Part of a small language model's weights: rotary positions, no biases in attention or MLP.
MLP neurons of a small language model. Each row is named by its layer, matrix (gate and up: input weights) and neuron, and shows model dimensions 0-95. Each number is 128 + 24 x the weight over its row's rms, rounded and kept within 0 to 255. A neuron's up and down rows have the sign that makes its largest values positive.
After each neuron's rows, "fires on" lists the tokens most often at its 100 highest values on Wikipedia text that the model never trained on.

L5.gate174 [106 112 163  66 132 151 116 130 101 134 133 134 154 160 111 138 175  90 138 121 144 162 122 143 151 133 132 138 179  97 135 151 117  92 172  78 135 117 122 123 152 122 162 140 107 123 155 181 171 177  92 116 103 175 121 122 123 136  95 134 150  87 150 163 134  98  81 139 143 156 124 133 130 134 122 126 126 119 134 124 126 116  97 154  97 173 133 100 159 136 186 109 127 137 117 104]
L5.up174 [165 166 116 113 145 124 139 147 110 158 127 117  92 180 114 116 122 144 164 114  89 173 132 120  79 146 126 110 113 128 115 119 121 133 113 135 129 145 151 152 140 126 176 138 140 106 110 113 121 103 135 118 137  64 102 139 111 127  94 117 123 100 103 148 106 116  82 133 144 108 177 153 117 151 135 118 111  76 104 114 140 128 147 155 111 162  80 152 151 161 133 159 158 112 128  80]
fires on: " not", "%", " of", "0", " were"

L2.gate535 [115 156 135 134  88  96 131 118  92 131 122 154 163 150 138 112 122 119 122 127 136 103 102 159 118 114 136  92 127 127 150 101 124 127 144 121 126 128 124 125 143 127 132 109 142 133 125 119 133  92  90 141 100 157 159 121 171  95 142 139 120 115 126  76 176 109  86 158 138 134 133 158 117 136 102 152 131 139 156 113 120 146 161 164 153 111 118 127 108 139 109 130 107 129 141 123]
L2.up535 [168 127 111 118 145 105 140 109 102  80 148 105 107 148 125 121 140  48 137 148 104 116 112 123 118  78 145 130 119 129 131 119 164 157 126 130 100 127  79 102 134  78 181 161 120 106 174 108 133  98  93  88 151 104 168 109 112 158 132 127 114 152 120 168 147 151 127 124  76 133 147 101 109 101  93 154 142 109 111 120 119 110 127 109 129 155 121 139 156 149 127 116 114  96 122  64]
fires on: "\n", "cre", "le"

L3.gate86 [157 109 127 137 126 126 113 184 122 147 103 132 154  81 160 145 123 159 131 132 132 182 147 134 121 146  93 151 129 128 164 149  55 116 116 141  74 100 109 139  96 143 132 142 158 138 169 133 136 151 134 123 108  86 114 100 132 105 151 110 102 125 123 134 116 102 191 124 135 102 140 125 122 128 102  90 109 123 154 126 159 133 138 141 137 170 112 189  98 139 181 125 131 153 137 118]
L3.up86 [ 99 132 117 169 131 116 156  75 129 141 152 139  97 102 112  88 101 140  93  86 167 142 126 146 127 148 156 123 144 138 128 125 113 117 156 178 186 101 156 103 109 131 112 102 150 121 155 152 128 133 140 149 121 131 137 128 149 170 154 111 151 105 110 104 133  77 143 134 141 126 164  89 137 139 145 146 121 185 120 122 107  89 153  76 116 125 130 101  89 165 162 122 121 140 122 134]
fires on: "-", "P", "n"

L2.gate132 [147 176 119 127 147 116 131  84 138 107 119 118 140 148 147 125 128 131 144 158 170 109 166 109 123 124 139  80 112 128  92 126 152 124 132 109 155 120 127 122 170 124 142 136 138  93 139 138 184 105 137 128  86  80 155  87 134 118 123 133 107 129 146  91 118 127 164 162 117 104 130 154 128 147 124  94 121  93 109 132 146 130 152  98 121 131 127  84 106 154 110 121 127 186 142 103]
L2.up132 [137 170 160  83 123 175 124 109 106 164 129 139 115 125 128 106 168 144 131 101  92 174 169 110 138 110 137 117 154 135 132 125 117 117  90 126 119 162 121 116 139 112  97 102 170 144 128 161 144 140 148 133  93  94 131 118 144 154 123 145 141 143 112 133 144 146 111 109 128  97 135 116 140 132 106 109 145 145 121 128 153 144 130 110 131 111 148 164 120 173 150 155  70 158 133  97]
fires on: "r", "er", "al", "ra", "re", "ar"

L2.gate60 [ 86  85 145 130 124 123 137 104 106 152 133 137 132 133 141 129 113 131 140 102 159 147 128 119  92 119 107 138 130 135 152 118  93  96 126 151 126 144 123 152 138 105 146 121  93 123 123 142 120  96 106 133 136 122  81 108 120 146 135 165 105  98 144 149 141 118 158 152 118  94 124 148 129 136 135 139 115 134 147 148 102 129  98 117  97 126 113 125 151 150 131 193 118 176 113 103]
L2.up60 [101  68 114 131  65 126 141 135 145 150 169 126 169 142  86 145 114 153  87  96 100 194 157 128 128 141 141 150 124 134 162 142 129 108 163 151 138 145 117 108 133 139 114 136 137 105 180 111 136 108 174 119 106  98  91 158 182  78 130 151 108 103 170  99 120 123 170 185 143 174  86 141 117 134 142 120 111  70 143 108 152 117  80 142 114 144  80  97 122 114 115 141 172 124 127 128]
fires on: " of", "ar", "er", "no", "st", "ent"

L3.gate402 [160 102 101 100 125 135 164 106 117 151 164 141 105  86  86 148 112 164 123 109 158 177 168 147  52 130 113  94 106 125  90 108 139 119 137  98 118 111 150  68 136 121 143 126 158 100 138 135 102 150 159 108 110 121  99 144 183 135 167 143 127 124 151 142 147 128 147 176 156 135 148 137 112 117  95 145 143 131 162  94 131 134 137 152 147 106 121 117 125 123 139 150 126 107 143 165]
L3.up402 [154 116 115 176 111 174 115 110 149 161 103 133 147 129 136 191 122 134 145 125 134 109 143 128 133 136 118 113  70 128 103 156 125 165  99 168 106 105 110 139 106 129  86  97 152 130 121  95  66 156 145 152 167  86 159 102 165 104 128 138 157 156 105 188 115 128 137 119 135 117 142 162 145  93 110 116 118 163  87 102 124 117 105 141 116 136 148 146 116 121 156 117 144 112 130 145]
fires on: ":", "s", " died", "tri", "("

L2.gate256 [155 130 118 125 139 118  91 111 165 157 159 138 106 118 148 142 130 129 120  97 157 135 131 149 142 160 163 141  84 126 141 120  91 142 145 122 159 127 134 115 135 143 130 129 111 156 126 113 120 128 108 100 126 135 158 181 121  78 147 150 122  90 101 169 146 151 141 110 125 106 158 144 102 152 161 114 144 113 145  57  88 134 145 121 169 154 122  92 108 113 118 163 108  75 112 155]
L2.up256 [146  92 121 132 134 110 163  98  81 136  89 125 128  97  94 104 167 117 167 124 100 140 141 107 114 139 158 118 130 122 124 124 144 134  54 136 139 176 160 125 138 108 157 108 119 141 106 136 154 138 155 155 121 120 121 126 127 162 134 128 115 107 105 105 121 133 132 100  66 101 123 124 106 178 114 139  90 156 107 127 136 121 139 101 111 144 129 156  99 124 114 159  92 112 156 160]
fires on: "na", "ni", "va", "v", "wa", "hi"

L2.gate150 [ 84 148 110 152 143 136 130 117 166 113  90  74 154 124 133 121 114 132 140 159 109 116 141  94 124 117 199 132 128 114  92  89  72 102 129 119  88 182  90 118 146 127 125 124 167 124 130 138 105 128 119 156 112 146 107 159 108 144 154 153  79 114  96  75 162  98 142 121 130 109  61 153 146 119 135 116 134 139 158 119  90 128 139 127 145 140  90 189 144 115  94  85  97 119 161 174]
L2.up150 [149  88 144 149 153 130 116 121 155  77 103 111 132 169 145 111 117 110 173 123 156 161 123 141 105 121 163 138 151 121 136 104 101 139 107 126 145 117 128 157 155 116 135 101 157 155 144 119 107 105 119  85 112  95 100 118 145  98 132  75 117  94  83  87 126 125 134  99  85 117 136 148 145 142 137 139 145 139  87  88 116 170 126 124 187 164  75 129 116 142 114 136 137  53 115 101]
fires on: "-", "==", " ==", "===", " ==="

L3.gate509 [ 91  82  96 106 107 149 139 169 119 129 129 192 100 145 115 167 148 100 140 129 117 121 124 109 121 180 114  89 134 120 138  86 101 145 138 107 128 109 129 174 165 102 161 112 192 140 133 142 142  84 144 131 147 108 154 143 148  69  95 114 122 123 128 122 134  96 125 141 106 147 111 185 136 110 104 108 102 119 139  96 157 139 125  90 168  99 135  97 144 121 128 105 130 153 104 102]
L3.up509 [147 133 122 138 130 129 164  86 144 115 150 100 115 150 148 134 126 114 100 141  97 115 170 131 147 150 137 118 138 134 136  71 132 121 180  91 111 146 125 142 121 120 144 115 123 121 120 127 160 146 127 128  89 104 133 123 159 113 100 138 123 168 123 113 135 193 174  78 101 116 143 145 147  82 137 144 123  95 102 121 148 111 132  84 153  84 146 148 139 123 174 110 141 156 124 132]
fires on: " in", ":", " of", " to", " into"

L5.gate135 [147 147 134 126 116 135 124 146 124 101 134 138 134 110  89  89 152 145  80 140 180 123 130 147 136 130 120  86 121 117 101 123 159  98 117 141 162 125 113 152 139 175 121 138 151 108  95 132 137 155 113 149 154 137 129 103 133 125 125 104 152 144 144 146 139 114 160 120 147 138 128 128 119 123 183 135 139 160 146 113 147 116 116 155 120 159 127 148 165 130 104 151  83 105  88 135]
L5.up135 [143 107 133 145 150 117 151 111 110  64 147 146 172 184 114 154 131 143  82  91 164 152 120 154 141 129 126 160 113 107  96  98 154  70 103 109 129 122 136  70 128 129 147 145 133 147 114 148 128 133 134 101 141 107 141 144 136 104  99 103 124 141 110  98 139 143 185 107 114 131 164 109 153  96 141 113 130 139  98  94 101 126 140 135 108 104 110 168 127 172 140 146 128 105 124  99]
fires on: " well", "the", " main", "f", "s"

L2.gate352 [121 117 119 138 114 122 181 186 126  95 120 176 150 168 122 124 137 112 121 111 142 156  66 115 126 142 132 119 123 146 114 135 112  79 127 108  91 131 156  96 112 151 135 139 117  86 105 162 171 150 139  97 141 114 135 120 104 157  92  93 125 121 128 131 143 120 105 125 123 134 169  92 201 109 118 114 104 140  82 110 144 158 103 135 102 140  97 124 152 126 107 133 117 117 111 144]
L2.up352 [141 123 116 159 112 123 175 119  78 109 123 160 156 127 145 134  90  93  81 114 144 129 119 154 104  98 110 137 110 127 129  98 111 107 116 133 174 152 115 150  58 135 151 130 137 100 125 150 138 148 141  99  91  98 164 139 130 115  76  96 139 119 177 112  57 160 130 167 127 129 113 174 153 133 147 105  97 132  92 140 121 115  81  92 126 145 152 145 108 155 114 141 106 134  79 116]
fires on: "%", "″", "0", "′", "z"

L3.gate176 [133 157 148 121 143 124 107 117 101  83 141 162 125 128 117 102 139 131  89 155 121  81 103 125 154 148 190  80  76 135 142 109 140 132 133 143 146 121 138 130 109 136 157 182 141 141 107 135 126  89 122 110 103 138 110 178 168 146 114 145 114 128 162 139 131 108 110 164 147 120 138 179 117 109 103  83 116 146 148  98 123 115 182  79 141 138  99 171 102 155 124 133 125 129 120 125]
L3.up176 [150 166 118 146 156 118 127  91 107 118 108 143 120 112 105 159 138 121 132 133 125 127 114 141 145 140 137 114 133 131 122 111 122 135 126 142 132  89  99 141 137 124 113 154 104 113 138 127  87  81 123  69 123 101 165 141 106 159 163 113 113  87 103 165 148 143 102 146 141 114 141 134 136 139 167 104 120 121 106 135 110 148 137 102  95 180  92 152 137 123 141 118 128 138 138 128]
fires on: "-", "\n"

L5.gate224 [116 120 136 130 153 142  99 207 163 141 178 117 145 141 118 132  96 117 125 131 125 123  80 111 121 131 160  93 164 122 146 113  95 116 110 158 175 100  60 142  93 108 185 182 141 112 116 137  97 139 157 149 162 152 110 113 113  87 126 112 115 123 111 119 144 116 105  91 141 140 142 114 148  79 129 145  74 131 111 146 150 126 148 122  85 101 142 130 114  92 127 127 111 189 118 131]
L5.up224 [139 117 105 160 136 135 102 139 120 118 163 125 152 128 125 168 125 129 129 169 116 123  74 102 145 124 140 154 178 111 120 134 122 127 105 127 174  88 112 124  92  75 164 124 146 152 147 155 124 122 161 129 121 155 117 128  98 134 147 117 135 126 125 144 155  95 104  62 156 128  90 125 145 112 132 132 122 150 139 134 124 112 129 131 146 129 158 150 114 140 139 110 123 126 119 141]
fires on: " most", ",", " and", "ly", " more", " very"

L3.gate165 [115  88 121 124 141  86 148 134 107  80 108 161 109 104 105 149 141 104  99  96 160 160 107  92 112 105 136 145  92 126 134 128 104 120 139 161 170 140 124 143 127 178 118 140 128  96  91 138  80 107 103 140 125 121  93 128 166 164 106 152 131 135 145 111 105 110 161 170 136 111 124 112 141 123 128 143 104 161 134 125 138 102 128 115 134 143 131 111 153 143 127 104  89 151 122 125]
L3.up165 [111 114 123 127 133 150 111 147 153 135 106 131 123 152 126 164 124 141 114 145 142 162 110 125 137 159  92 133 131 141 166  92 100 109 104 149  95 108 101 124 122 150 123 133 124 131 141 141 106 149 118  83 147 111 136 147  95 128 105 139 122 133 116 132 130 108 157 147 193 119 135  98 195 145 152 141 147 118 142 139 148 117 178  87 163  83  82  95 162 110 138 147 136 141 145 133]
fires on: "s", "f", "er", " of"

L3.gate354 [138 148 110 132 124 123 150 153 175  72  99 127 116 143  90 120 105 107  85  93 148 120  96  89 141 142 158 114 117 134 173 145 121 123 115  96 137 110 124 121 103 146 118 109 139 136 152 140 115  98 129 127  87 118 156 119 121 170 121 114 121 122 101 148 105 113  92 151 127  99 118 105 122 187 149 144 135 178 155 105 120  98 139 152 160 160 114 102  83 109 109 103 141 126 122 133]
L3.up354 [138 126 126 120 160 106 137 102 147 125 107 127 150 138 112 155 133 121  84 168 187 121 145 133  70 133 162 174 128 125  95 158 151  91 103 118 125 136 149 120 128 143 122  97 118 118 148 128  88 125  78  75 125  78 105 117 108 152 147 191 116 130 136 130 123  89 160 123 194 103 129 131 125  98 134 157 125 161 105 122 132 112 118 125 137 134 101 101 109 155 144 125 115 130 108 152]
fires on: "s", "f", "in", "st", "se", "b"

L2.gate349 [119 120 185 144 111 122 134 151 137 146 101 147 135 131 114  82 158 123 131 142 147 116 131  91 121 126 126 152 117 131 104 156 150 147 138 114 108  93 139 121 118 113 122 116 136 150 107 133 116  98 134 116 104 100 116 111 126 156 103 195 136  73  93 166 118 147 166 160 168 116 112 159 140 153 131 114  85 145  97 138 156 160 144 110 119 154 160 105 130 163 112 132 124 136 122 116]
L2.up349 [180 142 156 134 141 113 135 142 123 162 138 113  96 157 120 124 137 134 135 133 115 129 119 100 103 113 118  88 113 138 146 197 108 152 137 114 101 125 110 157 158 147 106 120 155 163  98 108 114 114 123 118  95 114  91 149 150  76  56 109 141  80 109 135 149 121 128 117 168 115 136 130 167 129 157  91 151 125 151 141 133 129 125 174 125 124 141 108 128 173 122  99 120 162 118 143]
fires on: " of", "re", "–"

L3.gate455 [154 141  90 149  85 129 139 117 111 112 138 114 157 119 159 139  78 153 138 171 121 102  89 120 150 119 158 133 109 138 112  90 129 148 128 149 119 108 102 139 158 114 144 139 112 125 125 152  96 115 110 144 123 113 106 115 140 121  86 167 159 106 147  93 130 114 105 116 119 117  94 128 130 150 154 151 125 139 135 121  87 116  93 153 146 147 140 126 142 144 138 124 128 121 102 125]
L3.up455 [117  86 123 122 149 100 128 112 107 107  77 116 122 155  95 172 115 148  98 137 104 156 149 108 126 118 112  93 149 117 115  99 111 129 139 132 132 133 128 130 145 147 138 177 138 134  93 124  91 142  90 105 150  81 111 136 116 128 158 123 103 138 139 163 153 159 106 106 100  76  93 128 155 143 167 127  85  96 127 121  75 132 142 127 146 153 156 149 135 109 122 136 109 121 132 126]
fires on: "-", " |", "d", "der"

L2.gate198 [132 146  97 101 135 122 110 135 157 157 142 107 132 129 118 135 127 129 106 169 122 135 104 108 141 155 164 136 110 129  94 123 144 118 151 148 128  85 112 114  86 132 101 170 149 141  73  76 115 150 127 139  92 129 105 103  74 110 117 114 132 185 119 120 136 129 131 115 143 122 132 165 118 139 140 110 160  99 124 113 131 134 103 118 136 140 148 180 113 148 109  83  77 119 103  99]
L2.up198 [118 134 112  90 149 127 134 114  73 113 157 118 127  88  85 153 107 110 121 113 117 146 110 134 120 108 105 177 140 131 122 116 100 171 120 116 116 139 147  95 124 105 177 124 115 144 125 143 151 133 141  81 121  84 119  89 124 162 159 154 128 148 105 101 133 124 109 122 141 128 139 167 114 149  98 109  88 169 113 143 129 144 151 133 123 126 154 120 129 117 136 157 100 109 151 138]
fires on: "?", ".", ",", "es", "ra"

L2.gate46 [ 98 141 130  58  98 110 104 128 133  99  92 137 160  99 118 107 137 140 174 135 140 165 173 132 154 141 171 126  97 128 174 123  78 138 151 115 158 111 141 101  89 108 153 111 143 151 102 112 111 140 114 174 117 166 131 151 174 137 155 116 109 110  65 116 101 121  92 124  97 142 144 134 130 115 125 154  98 142 143 101 122  99 167 128 102 136 101 142 132 147 104 126 114  65 140 136]
L2.up46 [148 107  94 172  93 111 127 116 133 151 126 109 151 142  93 159 120 150 109 122 135 133 118 115 121 149 155 128 132 131  86 140 161 122 173 157 127 112 175 103  98  99 146 138 154 120 130 127 109 150 123 133 160 142 153 122 134 151 143  85 146 133  99 105 146  57 154 134 112 132 145 121  94  98 113 133 109 119 144 135 134  66 168 120 157 133 128  84 162 162 116 114 137 125  86 118]
fires on: " only", "ly", "na", " it", "n", ","

L5.gate38 [129 112 100 117 111 116  91 130 135 200 140 125 129  98 156 114 137 119 104  80 117 148 162 136  91 117 118 134 164 139 125 144 173 140 146 142 178 156 182 125 149 113 130 127 103 123 174 138  98 120  98 117 148 139  99 122 145 143 124 112 165 164 139 104 176  97 146 115 113 146 133 122 137 146 133 148 107  80 125  89 146 115 137 135 111 157 138 125 176 110 117 150 123 113 113 151]
L5.up38 [165  89 138 173 110 165  90 129 143 112 105 101 106 147 109  88 111 135 138 142 173 111 109 110 123 174 162 113 159 166 121  69 132 117 146 120 134 134 118 119 121 144 132  94 131 128 123 122 145 148  81 114 118 151 112 131 155  90 132 161 143 151 116 138 151 123 157 100 117 148 122 108 158 109  82 122 127 122 127 154 138 133  65 117 112 112 125 101 114 171 131 114  97 106 110 150]
fires on: "-", "/", " \"", " /", " and", "'"

L5.gate422 [109 167 105 155 130  98  91 142 106  76 135 159 149 136  85  88  90 124 152 147 155  74 178  94  87 168 122 138 125 141 119  75 107 167 115 129 170 107 161 145 135 115 130 156 140 126 112 124 136 113 114 139  96 135  92 171 127  78 143 116 161 132 141 127 126 148 160 125 105 125 115 152 131 132 167 131  85 134 111 137  93 126 166 124 129 157 149 132  97 121  86 117 149 151 131 128]
L5.up422 [114 155 161 160 162 111 104 140 128  83 138 108 161 123 117 115 112 146 137 145 149 124 146 122 132 169 135 112 152 134 129 114  99 130 100 151  71 118 149 147 127 142 125 154  78 126 116 170 151 140 111 126 147 147 108 136 148 119 147 136 134 123 120 167  98 112 128 122 125 130 114 139 170 168 125 107 116 176 123 178 104 141 109 166  94 136  90 179 109 128 117 162 128 125 143 156]
fires on: "==", " ==", "-", " |", ":", " Sir"

L5.gate64 [111 113 124 128 146 114 163  91 189 142 179 129 138 133 130  87 123  93 125 123 127 109 141 147  94 153 129 130 172 117 145 150 158 136 131 125 131 137 127 170 116 124 164 173 132 124 129 125 109 133 155 107 139 117 101  80 109 162 141 126 128 163  97 139 166 121 117 101 114 130 125 114 146 118 139 123 131 162 106  96 122 122 110 109 156 175 176 126 107 126 140 121  94 134 133 146]
L5.up64 [148 126 163 105 135 114 142 166  84 155 109 112  79 148 120 137 151 118  91 123 143 146 113  92 125 175 137 119 151 157 118 106 133 138  88 110 168 108 132 142 143 104 171 111 108 112  97 134 121 134 143 128 123 108  92  97 154 141  90 126 115 120 105 124 130 101 108 105 168 150  97 105  90 126  85  70 101 106 133 129 165 157 143 149 121 120 171 112 146 101 120  86 131 144 131 182]
fires on: " and", ",", " or"

L5.gate266 [135 117 127  77 139 142 110 179 143 120 140 120 126 121 109 107 138 139 166 111 124 118  87 123 140 169 156 107 149 121  74 143 145 168 144 116 103 127 106 147 160 141 172 139 156 128 109  97 105 132 127 110 144 106  96 110 164 164 172 133 109 135 109 126 111 152 168 129 107 115  70 114 156 142 138 114  71 132 142 148 143  85 118 104 107 161 169 130 142 132  91 130 155 114 119 162]
L5.up266 [144 132 142 163 141  80 152  89 129 163 103 133 145  96 128 122 105 136 116 122 146 117 124 139 161 126 175 135 103 124 152 103 137 100 114 120 156 123 190  84 133  90 122 143 110 116 136 151 146 121 132 137 139 100 126 117  73 125 134 109 149 140  77 152 105  93 105  96 154 130 174 137 154 149  96 159 107 163 130 138 155 160 165 139 171 126  94 135  92 177 119 130 110 142  91 101]
fires on: " |", " ", "0", " and", ","

L3.gate482 [134 129 122  84 140 129 108  98 179 120 147 165 180 143  74 104 160  97 118 132 155 132 140 132 150 131 148  97 146 142  94 102 145 160 117 103 161 173 174 121  74  86  93 142  94 115 106 169 124 137 115 154 129 163 128 109 110 128 156 127 152 157 140 170 122 107 128 119 144 155  85 135 114 126  64 123 154 129 148  73 125 126 120 116 143  91 126 135 140 126 113 166 111  78 147 123]
L3.up482 [152 105 146 103 115 114 107 120 159 156 159 150 184 145 123 159 128 186 118 126 137 113 144 142 117  98 122 107 121 128 114 128 100 105 120 123 115 110 113 141 169 161  99 105 113  86 118  99 115 127 154 143 137 104 105 172 106 143 114 100 168 118 128 137 122 134 144 115 136 111 105 109 157 130  78 145 109 154  95 134 119  86 122 153 110  94 118 111 134 145 161 134 129 111 140 166]
fires on: ":", " born", "s", "born", "|---|---|", "side"

L5.gate270 [157 106 126 128 108 152 164 116 158 141 149 142 102 132 119  88  83 105  97 124 122 116 119 111 118 127 148 114 122 132 124 133  98 136 150 146 138 128 115 119 102 142 103  83 169  76 112 121  98 127 131 152 139 121 100 174  86 133 134 146 197 128 100 140  74 117 205  97 167 150 105  36 153  97 133 155 152  98 166 121 143 143  88  88 126 147 125 138 122 117 142 136  98 138 101 127]
L5.up270 [123 145 140 124 141 114 152 148 137 150 115 132 114 123  87  86 103 100 107 124 165 160  85 131 153 136 166  92 151 125 145 167 111 120 129 127 179 117 113  97 114 150  59  86 131 121 103 144 112 101 155 141 134 142 110 153 118 121 158 169 117 145 110 114 113 109 182 155 153 168  90  96 156 105 129 156 153 142 153 139 110 145 136  98 109 146 111 149  99 136 104 151 114 105  80 121]
fires on: "\n", ".", "-", "9", ":", " |"

L5.gate153 [101  34 152  66 159 113  90 118 136 146  70 149 138 112 138 127 134 130 151 152 118 141 143 127 102 131 181 134 117 133 109 101 136 167 116 131 112 120 151 134 121 121 131 115 118 151 157 140 140 118 137 122 123 119 124 134 109 105 145 118 148 149 119 103  99 116 113  94  80 145 119 130 150 142 117  79 135 118 105 127 108 147 111 169 143 148 143 102 167 113 107 124 120 111 136 158]
L5.up153 [149 149 148 101 153  99 128 147 137 151 132 128  92 132 154 128 157  64 100 111 131 102 129 118 132 175 120 133  97 138 126 120  84 152  91 121 123 138 149 137 131 105  54 122  96 133 166 126 110  82  87 125  97 137 114 130  99 148 154 135 128 137  84 124 134 117 144  91 155 180 113 150 141 145  98  90 116 125 140 138 131 140  97 127 124 144 161 132 102  67 123 130 126  99 161 115]
fires on: " and", ",", " or", " |", " "

L5.gate34 [156 132 103 147 143 122 138 151 143 134 132 145 132 167 159 169 156 139 139 141 167 156 122 103 150 139 108 156 122 159 155 157 163 152 156  98 132 125 138 110  89 135 103 128 127 136 150 127 157 121 101 138 167  87 131 126 140 151 145 160 159 143  81 145 138 107 125 137  83 144 130 122 115 126  90 128 116  69 132  80 135 117 130 121 141 205 159 110 122 106 150 119 131 183 118 133]
L5.up34 [165 127 140 111  96 142 141 136 123 132  96  98  54 234 188 137 151 105 173 145 145 119 148  76 114 149 101 152 107 143  95 111 119 140 107 127 119 154 118 140 174 101 126 106 100 152 117 124 115  98  97 164 156 121 146 116 161 116 124 159 162 142 113 145 125  91 118 114 146 139 135  93 117 144 125 132 132 116 134  64 157 137 138 152 140 166 129 132 152 145 149 147 141 122 112 165]
fires on: ",", " as", "0", " like", "\","

L3.gate600 [129 109 100 117 144 136 105 147 109 145 112 140 141 134 144 129 104 106 147 119 117 122 155 144  97 117 112 141 110 131 142 149 107 124 103 148 151 107 114 148  82 134 157 140 112  97 149  95 155 151 118 104  97 113 112 140 146  88 136 189 131 168 113 100 151 103 164 145  99 124 120 105 195 152 130 117 133 146 144 142 137 138 106 151 123 136 146 105 150 142 152  91  79 127 121  98]
L3.up600 [115 111 130 124 159 143 158 155 135 143 130 115  99 162 138 128 137 121 121 122 117 101 122 152 112 132  85 159 137 128 130 147 105 125 142 107 106 124 106 176 106 140 106 109 106  93 148 179 124 128 120 117 107 107 169 115 119 183 131 136 118 142  81 108 100 139 124 152 114 162 113 129 110 145 133 192  76 169 144 139 156 110 154 109 118 133 145 120  95 165 121 153  94 105 114  65]
fires on: " |", "\""

L2.gate452 [147 143 119 148 105 141  94 124 107 134 120 147 149 118 111 158 115 132 134 112 136 111 134 112 121 168 124 119 125 133 166 139 107 106 118 129 132 120 109 129 132 137  87 149 135  68 120 108 124  99  87 123 153 123 121 147 136 114 145  90 103  94 144 131 163  97 127 124 153 102 118  98 172 107 101 108 161 151 142 100  60 136 136 122 117 130 121 147 133 112 113 124 126 185  97  95]
L2.up452 [101 106  97 150 128  94 169 123 114  94 131 112 100 142  91 116 138 135 152 122 181 125 123 127 148 149 126 146 110 136 126 159 108 155 159 119  93 103 117  93 203 140 120 100 155 119 117 149 114 145 114 128 143 119 113 114 163 156 142 120 116 110 153 107 157 162 120 121 142  93 164 117 152 167 172  98 138 165 148 124 145 146 119 120 119 146 150 145 117  88 120 157 128 115 172 136]
fires on: "-", "s", "ga", "ian", "st"

L2.gate398 [133  81 132 151 112 146 134  93 117 140  99 138 103  82 124 138 126 127 175 146 162 140 142 116 147 142 193 126 123 119 153 157 155 155 153 125 155 140 160 124 144 138 124  99  86 117 140 153 142 165 107 149 115 102 147  88 150  98 124 122 112  87  75 146 111 135 113 124 150 143 197 158 151 148 134 137 142 139 148 106 116 131 126 133 127 169 137 142 169 152 140 135 109  59 154 119]
L2.up398 [147  95 116 154 115 103 169 143 122 162 142 172  94 147 116 134 127 156 104 122 137 123 147 125 107 144  97 145 153 130 130 101 158 125 103 155 114 103 133 134 127 111 119 119 132 123 115 132 124 142 138 101 133 102 119 144 132 105 125 109 127 107 127 144  82  95 104 100 124 159 178 151 113 142 111 122 187 115 108 111 128 110 147 138 180 147  98 134 131 147 123 133  72 130 130 143]
fires on: "na", "te", "per", "ni"

L5.gate624 [ 94 132 122 112 125 115  99 167 122 124  96 128 157 164 119 145 127 156 126 155 130 113 129 101 145 154 112 140 120 114 185 124 159 181 135 153  95 115 137 146 121 148 112  72 179 128 133 115 104 140 154 167 140 160 100 143 106 109 168 134 114 133 104 128 133 135 100 110 112 189 123 147  93 150 148 104 135 114 137 124 133 144 138 104 148 103 121 129 139 164 128 165 106 162 131 148]
L5.up624 [141  86 129 162 133 121  83 120 134 116 134 115 151 124 149  99  92 120 109 149 114 135 129 106 168 135 124 120 143 133 168 136 149 163 142 151 133  97 162 148 154 124 141 116 176 155 177 119 132 153 110 168  90 107 101 118 139 112 110 154 125 162 131 159 111 136 111 157  93 177 121 125 120 115  85 112 128 118  90 134 132 151 104  94 122 143 117 116 157 123 160 131 102 143 113 118]
fires on: " at", " of", " from", " by", ":"

L2.gate82 [104 137 163 132 151 128  90 110 130 111 119 143 137 103 118  97 122 132 108 111 107  94 129 153 133 106 143 140 137 125 121 113 138 123 100  74 148 108 120 122 144 128 117 114 140 142 124 126 129 150 103 131 137 120 141 156 123 122 152 125 141 105 158 139 100  96 138 141  97 139 127 124 143 101 123 150 122 185 122 152 153 113 101 139 117 153 184 136 121 135 122 103 125 139 130  82]
L2.up82 [134 123 119  90 133 131 101 109 122 122 114 125 135 124 147  98 134 138 111  77 146 172 142 149 145 108 150 108 111 122 103 135 111 117 125 150 172 155 133  81 113 131 165  63 119 146 126 146 151 154 170 120 138 129 166 112 123 138 159 116 119 126 143 152 108 143 110 114 122 134 139 119 176 130  78 130  72 167 115 174 149  91 171 160 102  98 146 174 152 150 108 135  95 159 143 135]
fires on: " "